{
  "num_hidden_layers": 16,
  "hidden_size": 160,
  "num_attention_heads": 4,
  "norm_eps": 1e-05,
  "positions": "rope",
  "rope_fraction": 1.0,
  "attn_scale": 0.125,
  "init_std_qkv": 0.0455,
  "init_std_o": 0.0,
  "init_std_down": 0.0,
  "optimizer": "muon_variant",
  "lr_head": 0.00537,
  "warmup_steps": 200,
  "schedule": "wsd",
  "decay_shape": "linear"
}
MLP neurons of a small language model. Each row is named by its layer, matrix (gate and up: input weights) and neuron, and shows model dimensions 0-159. Each number is 128 + 32 x the weight over its row's rms, rounded and kept within 0 to 255. Numbers have three digits each. A neuron's up and down rows have the sign that makes its largest values positive.
Before each neuron's rows, "fires in" lists the words (lower case) most often at its 100 highest values on Wikipedia text that the model never trained on.

fires in: "by", "of", "among", "between", "for"
L2.gate269:121187157078092102147177095112114116148128129145108118153143125139113117102165120135104140145177167120102129116177160110136131136109124180177180118072103134095151097176131092132089154089136087163141124090112098209085105068104096135122114158124073144115121130086141115108151091129160153149122063145070148106160170068076136103091166152117169100103158143195140144095107107144172155108079185147141100149055164076121118172114105125098169141168124195140137175116068185183089144114161079
L2.up269:105153118108113099133128152131114085059069170135145094158177118150102066068098101101033122134161150145132128138139132140119193141110121187124153107097110099103141142104080134163111121180093129046107200108131142108106142098148130110169201072096138130149052122116134141133118116145137134141114158132121130161150134138087110130138109150190144153094086142086081196060112145163193150134126123194116119122132109146141151147145135094123076173133102149164094123162160147110050173103092071

fires in: "the", "of", "province", "provincial"
L8.gate131:139108155125113143106103146109160129159128133107114189122163096114134127121143149090191178066115135108126127115150168152169115076157118114056159063135203230131196135177150104176136076126125163149151105153114136113069157129104200139159135158156133107138154129061170162171143137168130140170155127137125183095142179080146148159140163084134139079114094199125085143131149140130100145154085107162132156112111096178083194144132127093140141126138121141080130158074166124143096101102134189
L8.up131:180130148154138113129088128146136152172119096132102086123219118169124190156183162072174128150121160165136160103101157085135141118088174086105124146149160175185150130129043118110097085065099154115162165093126118145125092176131077154110199181138132120076105097136112136126100127151142098149115115142122093030148131092145144141105128102149199085085122140140175128128146157122214149164155133111102111110147103096090173107090111130157116112149112147111135078149144053150092110103133160

fires in: "at", "longer", "references", "referred"
L6.gate274:155131136096141122181137186147171126162154124122137108085150106176099133107118140137111146059135111149125151153128116140110098124167122177108080111072123123128153218140127125093055108149090144110068116191141162177129180116190158108118139162150119101112125136136194148154156160186096149118133121076127162184156102133149174132166157162147106162081151174148147112139126116235128124144124165152159137151069120151163091175142125115175092135097159131165139139103117147041042092144116115
L6.up274:104061170142127127133078145149211142153157106099113139149107111145133201089172109134092085160130052092157076151179127092092162073144119147160120101076160154142133114062126179126119137132136156100125122182124123144150097126176088164091131138147124165135097119096109143142124119137146130095103091111143151128160133108176171184133136151147056129131167144149097142150078125107076100100154137114080153156197175148101119122171119134091159139100098186075159153026118126112111058176154133

fires in: "on", "at", "of", "as", "by", "to"
L6.gate118:123075107159188150101095134120085100136077059111123178168082129142082141060115206068094136145166108150120105152160221130098126106182158129115131106072098087097113157119070196159109140129148154099144150050134060143134097118078136137095156092157189131137089136125126114100162135146093112100112155142136170068173131172141095184156127097127137130128137135145089088167097158153121059108125141151130156120120164144122097106136087104127129137171152103086143177144155149164149116136093171
L6.up118:120129133116123118170108126146124110115115127132091177195118144150127176119111111105165142147149141169118175112138137155133085148110055167152104115130074158126079170115117110100145128164177104077062122163188102169082127102054157099126136131143148164143126124060107111101140157160156131090178149144161106098161134089127095149097178076117143093075150181128132111131145116133174083178094199107091114123077083195100153112124087152062097072132119161119126162158201116085092157125147195

fires in: "of", "by", "according", "ago", "elections", "daily"
L6.gate224:176112160056211060156141092145166102099064055087176088088126130095082144132135104107147144140169132209115102152126135126135123116119152119114169078167180154106135094140119110151097031114164156204107167123069163120167162109097125085120130080138159137145143098129143136172099162143173144220162104146095153110083113080126112162150091151121134147150154152106079116160108103123152124124080137105104161125099117151099122147148122169115091145131133085129136157152097106175082120131095105
L6.up224:144060144159108110158139138143127097120123141150079160169095146184142131134091086102098099104151022128133153128120107143155141160123135109150138123149088147122088128081096089169124135141094190118119143136114128181152102091105154091205134040178104113146067109121135124094103130150192110096107086089117099130143095149029150164097118056127189157152105115100101098109163189164085122137137152112107160138079107137099191120087143150152127118098078115170118152118140135104154204141138110

fires in: "to", "featuring", "includes", "with", "like"
L7.gate242:089169083121184125091191148115072081128113147162171125101127136119122166119143150095083150143119139147139184125125113160172149131127070175162135125149149105094106080116138130150112156118121119179143114137159143157061163103138159092129119180151128163104129084143127081028171115163097200168128154139180107155139154111131136105157112081153152164103097033131124152105122117122107041159114123096188115135153089117122131186157122082134129141111094153103145138144108196166105120128229138
L7.up242:208126119171161124170074108112075108118155152112176125108147147075122135125151156118102165122113137099194154160108110098158135189100089125128086131133150095148119091097163157185141107083097093128126105133154137127090150054171147157170091171066110105171126145147107120064155064143120084176130123174123143105136235085100125137125106153144075161093133121119082170193166155121118095124078195170096156133147121089112123117127153111124159121149161186074151139103176168117128139112153118

fires in: "first", "best", "half", "third", "congress"
L6.gate42:142155175128103120108083077113175086162086139120086143094182094146141156124114142100137107128168147130197087141108155125114123196130142095139162088068149120110136149098150042108101130180150088079163106103186108144141138102158091113110108091135107130091152178150129069110195105120111113105097138130158212131064116086169139102141106136062121119085155076162123126131130100105121122124169210122120099155145136102171104080162103139117121129133137133155118124041117132137178175064182106
L6.up42:123121143109150128199068104184165120079119091150147130149117132138153130131126130114115173198090061146097115096128148196108108132093100102109168099113079188113125127068115116100121163184135169104161140175184085138151189120108122149191098170095099092046141144059086115134158088133141070160164108123140086112156139114118111113087129123133106155136076125186121174156113176156062163137149171147126134160130102129136092130139140144125171121065070112123102108165123115103101106157196100

fires in: "to"
L5.gate203:142127178123102108146141141164123140152122165110104106138119119134147189085159184082101192140115150150131144166142101142110136118144116132106108149214087122141154161102106111179106170106135135103115127175064159145135192177121098112141123105120135170123092074214123159119107119121073113143150164176138074191093140138138130138175135129145118133175061144179137090131115142172053113090141130069171068130110133062122151108185176113177110104171141211103130134113072125152136111147069135
L5.up203:137089101085110179160122153167114141094131140137180140163153111146117132190087135133141082165094121111075104169105093147098131136210125175121123151091157162097144133128088131115114118120111099107127116156165110110089133108126061184168163152145115093131100071134122071153171128140159113108099118104134084127052153147108106189137127149171149141061134109158122086109070181132068109203142098132093128145082176125094118142121135086154079082106162127109101093141167157007118098103114105

fires in: "the", "his"
L10.gate162:107112167078047052146163144108113124155154154141119178126113115118143138148126204138099128059120140207120120188123115066091161199148165140139152104150120210122141125105161104155127128159176130188146140147091126168121131140142089107116185136113126144141164104094098147156141134144111162066172123141169118170134127164152133121083164119085124110074174069156090107127160168144135183104076123185125114060115116197106154153105094148144141098165125155132188097116160154096153109122111148
L10.up162:122081046153136151171145115105178114127079120163169138026224134073087132119095136130162145153093138171129052179078121131106116116119134143085116120107200146134171134136104135113101123137115119089143152117179151146148133180121158168127133189139121105088145146106091114130178179145122169138165130108167108177164186065125137136093106122107080084103087075135137157114113126214145120153103133139160132144114091144107169148147066142204139151108116125130123102143140136114142087163169148

fires in: "that", "efforts", "twenty", "saying"
L5.gate289:114151139162126139102213116135198116143124154136200104108074138113143139169145141160152158120141167158142158168122143112104141090125114125086127068106114122109071109115168112111118146116099150110164098160121123133100095110148154074165152110192076123103131131116124175159046119215104130091125156137126125119141132138051102066118123155052096116097088114132095164141061142135132142146161144087126108114084093146078173128074212155133181162166075115172119167089078139128105086143146106
L5.up289:142106147165065144124134126221149100133099147178088147183162160104131194131151121089132105111193124150132156056127175138069154090152105080143108158120083153081076144112152122124164129112153172099179163161115182167110082119136164150152121116120157102119128135140164095098062107134147063126176131115114153158093105150153140131134153139139151129140093125092148102144123211087113109201094048156142136163046138146130141153155106175164110135121115142087130106112155088157079180135114116

fires in: "to", "t", "could"
L5.gate303:071066080076093143086119134143110182075078186114085102109093159128160070115106127184110148070134183120108162100146107126111192097093123128094156080136102062159088134104142130135090149174110120150139092115132188129101091191128197117086184175203122158136121166102159157128099146094137144172156166093141179113098125160095116164168091140150101146080160126103180112121122133156051113103121133160132093144129164141070146131157087108111091153101133167127133126123125122117146085124175118
L5.up303:100083101125087188157191104130125111117197117123110116137104150134160119103171142058158172088135167137080137162108090076043125075135132121177108142130116111108154069191089101141129137180128075144115138112131137125152142130150102094155188168177081152119142118143109148102081167143095115078094147100127163184106159116134084099105100114109104061056157094174105124150145096159079133148153111163119171138147151114067126124128108113092098117108086113058111161130136070143091141147057112

fires in: "at", "with", "to", "defeated", "uses"
L6.gate56:094154043154178135156152155138146088072114054088120189134115163108165122152072118108140088096125127131076084169111095131117159113134080132126135136122141148089102124143086151159174061133101117079129073153117170155100111154171127119141160146139154091152123093097109192165121150176057120206080087146134162098140210119131149171115044112157126127145105115168112164182136125099119109102087123110150110115096115160125117121182097188094145052131082114098119153111150145154108127130131131
L6.up56:137200121075132096187111051189157135113132153160165116133141161139080111111134156139099065100157111149104124141131165135157185097161095127100050056167139120123185169129147084164102141074083122149103097093108144095148121124109142165138089183164145150149082136094178128113071104121119167137147141120180142065152150093080133096158098131107138173109146157071134213083128151142114044156122131183142111122111111180124128164128109138119182143112119152155153141120126144099152182121161132

fires in: "to", "not", "should", "will", "t", "help"
L5.gate239:097106170112108117124131110152104125169140128051081147133120121162113112137106136126130179093099163160109139162133169105082138107112169096146143113157169142140078146192110101148099114140169090086121118111065144141151111135035133150113127151191095188159113108127145099143141158209120090085171137152140114145133169159066125086094163105129102058088102115139162064118186114129123169148143120113123078130114200133140115161179148126147110122126099073123137163059125034180101124123087083
L5.up239:111056146164080162033162153074123094119129149130083131166111075151116108110147184111159132152133143133123083118110132172076135114180095170101187090160049158118122123135123162113148104095155124120159138149118132137113183077108158145062161212127072152114132127087122058173151128198170101115179139145124110078153149133185106104188098147116133171102157151143140073132146183152083071126172104136109148170151106128123112107110135153109144104130103112115128153144157105143132144092076161

fires in: "not", "we", "t", "on", "if"
L6.gate75:146105151096119140128106125111122073158152120156139112116121102137149122134064074151126112102136134145106166124142115136125115049096104091129116100103073167173134137044111154177126105180144121094161069137155072137135165148107134134110129135172107127108133121105133137170128149122138172097147081112154119142088130201078163116112150133150088123069114117255118109110114172106071117116118096140117153102089088122112169134111149084189134054055105146148134172081103160154167152061172132
L6.up75:051148145111065158118126105114131073132122154079125195152152162173127108106134155106135124156108159155094129126182145166150108132107149124151174104116154149158120056120097091105104190123148163170148119155139175105122132132150200123119073137104162173102081133132136069154145158179128118158135137149153186139098146136105163125157128066119128083127108122170130068129158178127183112087081118105112130169110057148082178105126075115130107074193095198143173177093100146153165104106095166

fires in: "written", "based", "born", "numbers", "wounded"
L2.gate280:161161186099157137098130123134101090140102124139126198131140130120136166147125163112151170148076110098114171103179084150078144119033176156083112087091224140155096046132141097133111125119149103149126181094110155116115135119136132104168156156197160130072075150135062112069087105134117160115177096130144128098164079138078141160056116126128123156097158094071125185093102145097140127151123128102141136103128109133107118096140081149125164104157147112129103127084118159174118161127057083
L2.up280:194146147114161091121024167148103083156117123083138123104125068128184085113078139130082122142073149178197132108154080112141129121113144084113106097097122143134069135131104115209163169149142122167140146121085120148104124131124124142175114149210171113116116179152076141063129094129117134169127120148158163130137154097101090054111099157203168102110119139109153144137159157110070131116148141076184072149173171134150073102135108130143153106119120110106107124075127154138106172107099106

fires in: "most", "more", "first", "second", "third"
L2.gate208:134192144097109082169088160099077103116156116176147135126073103082134075138104126094141134110144155068091122144092146137171179129073179181141156104116116068095169075102160143070097117186126126131128129130155162109157200149122121090104115156155093145122113127122097088130184126152146085094100149109070162182107162144148108110110158172166125152162139173143156083150162118114132161072064176028127137088159065086127072153114103126110092178108116125112154149105119115139148128104137136
L2.up208:167107160166170151164083166173077138132127105193085153096032119070091175184157103135106095146113128072114118106121142120104090153099122116157176140116192145117052122135154105120130146054100090127114129082134060105151161107111144106143143117138141084095155101095114098081142070122114157159195127129144141091112160152151099086132169124162132099123152149129155174130110153148076105115168159170125084120133188156143124134040136139142143087134100129107124110141148158210179133121124176

fires in: "a", "all", "every", "two", "under"
L11.gate309:141146099091156069111134167077137104121145079111129131132162144158126138152131123100106084158186098146189088095101192152151106145174116119092083121167098122156121122097089210154148152118208144100091113162159178146164097141128187163170173124140109126115150149134143127132143092098119137114158102080177129132172149150136124115098099149136118139079082155154100105074131153101194158074111183150193182149153093131182096167195147099108121109132128121077147083189110177076108099135082134
L11.up309:050097099153126087160125106146057091123072200198107117121095165165153151144099105148180154166088157105146103110116119142135128069073076136160097095126130170106087171164103120178156210136106120155166107138076097105106128112143157126134175142184143111102100170200118117069159155155149107075130196085129149143120143115156118119126167155119161168154153119159145153128139205126120152130146150169141094156138143144152190167151179096111117128088143113133126080088127198123149110108140130

fires in: "the", "s", "theater", "anthropology", "everything", "clapton"
L6.gate202:129142152118142122063170085085143068097093117098136104121123115149065180212153131174126050140111177150092143111124141163162145153132193148177102112104167134068182108153158084132098151114110117128158149151101075104108134140165124221138072161133105137174122151132104167134114127154108061078149102152151128109121127118154187099126153112062123177163168147144054101137198136111126175151108132095084091123138136140061156097137090085139142122110162151084141130148123111143108083144143143
L6.up202:122133102078128155144129108061185118183098196067113154141154140074143106100136149197154152128127119174161152149100178135110137213111088124142191084149125096164140119167046090131075064108085151112113160076164162116150089163161128161107103062153060119100114149094120094110180101142108150139131112111146138087139110106112185108135135112137127098176119181137173123117117096165056144111143142148140136153111126124160149159114130100154118102130113144126133065064100138111184077157158152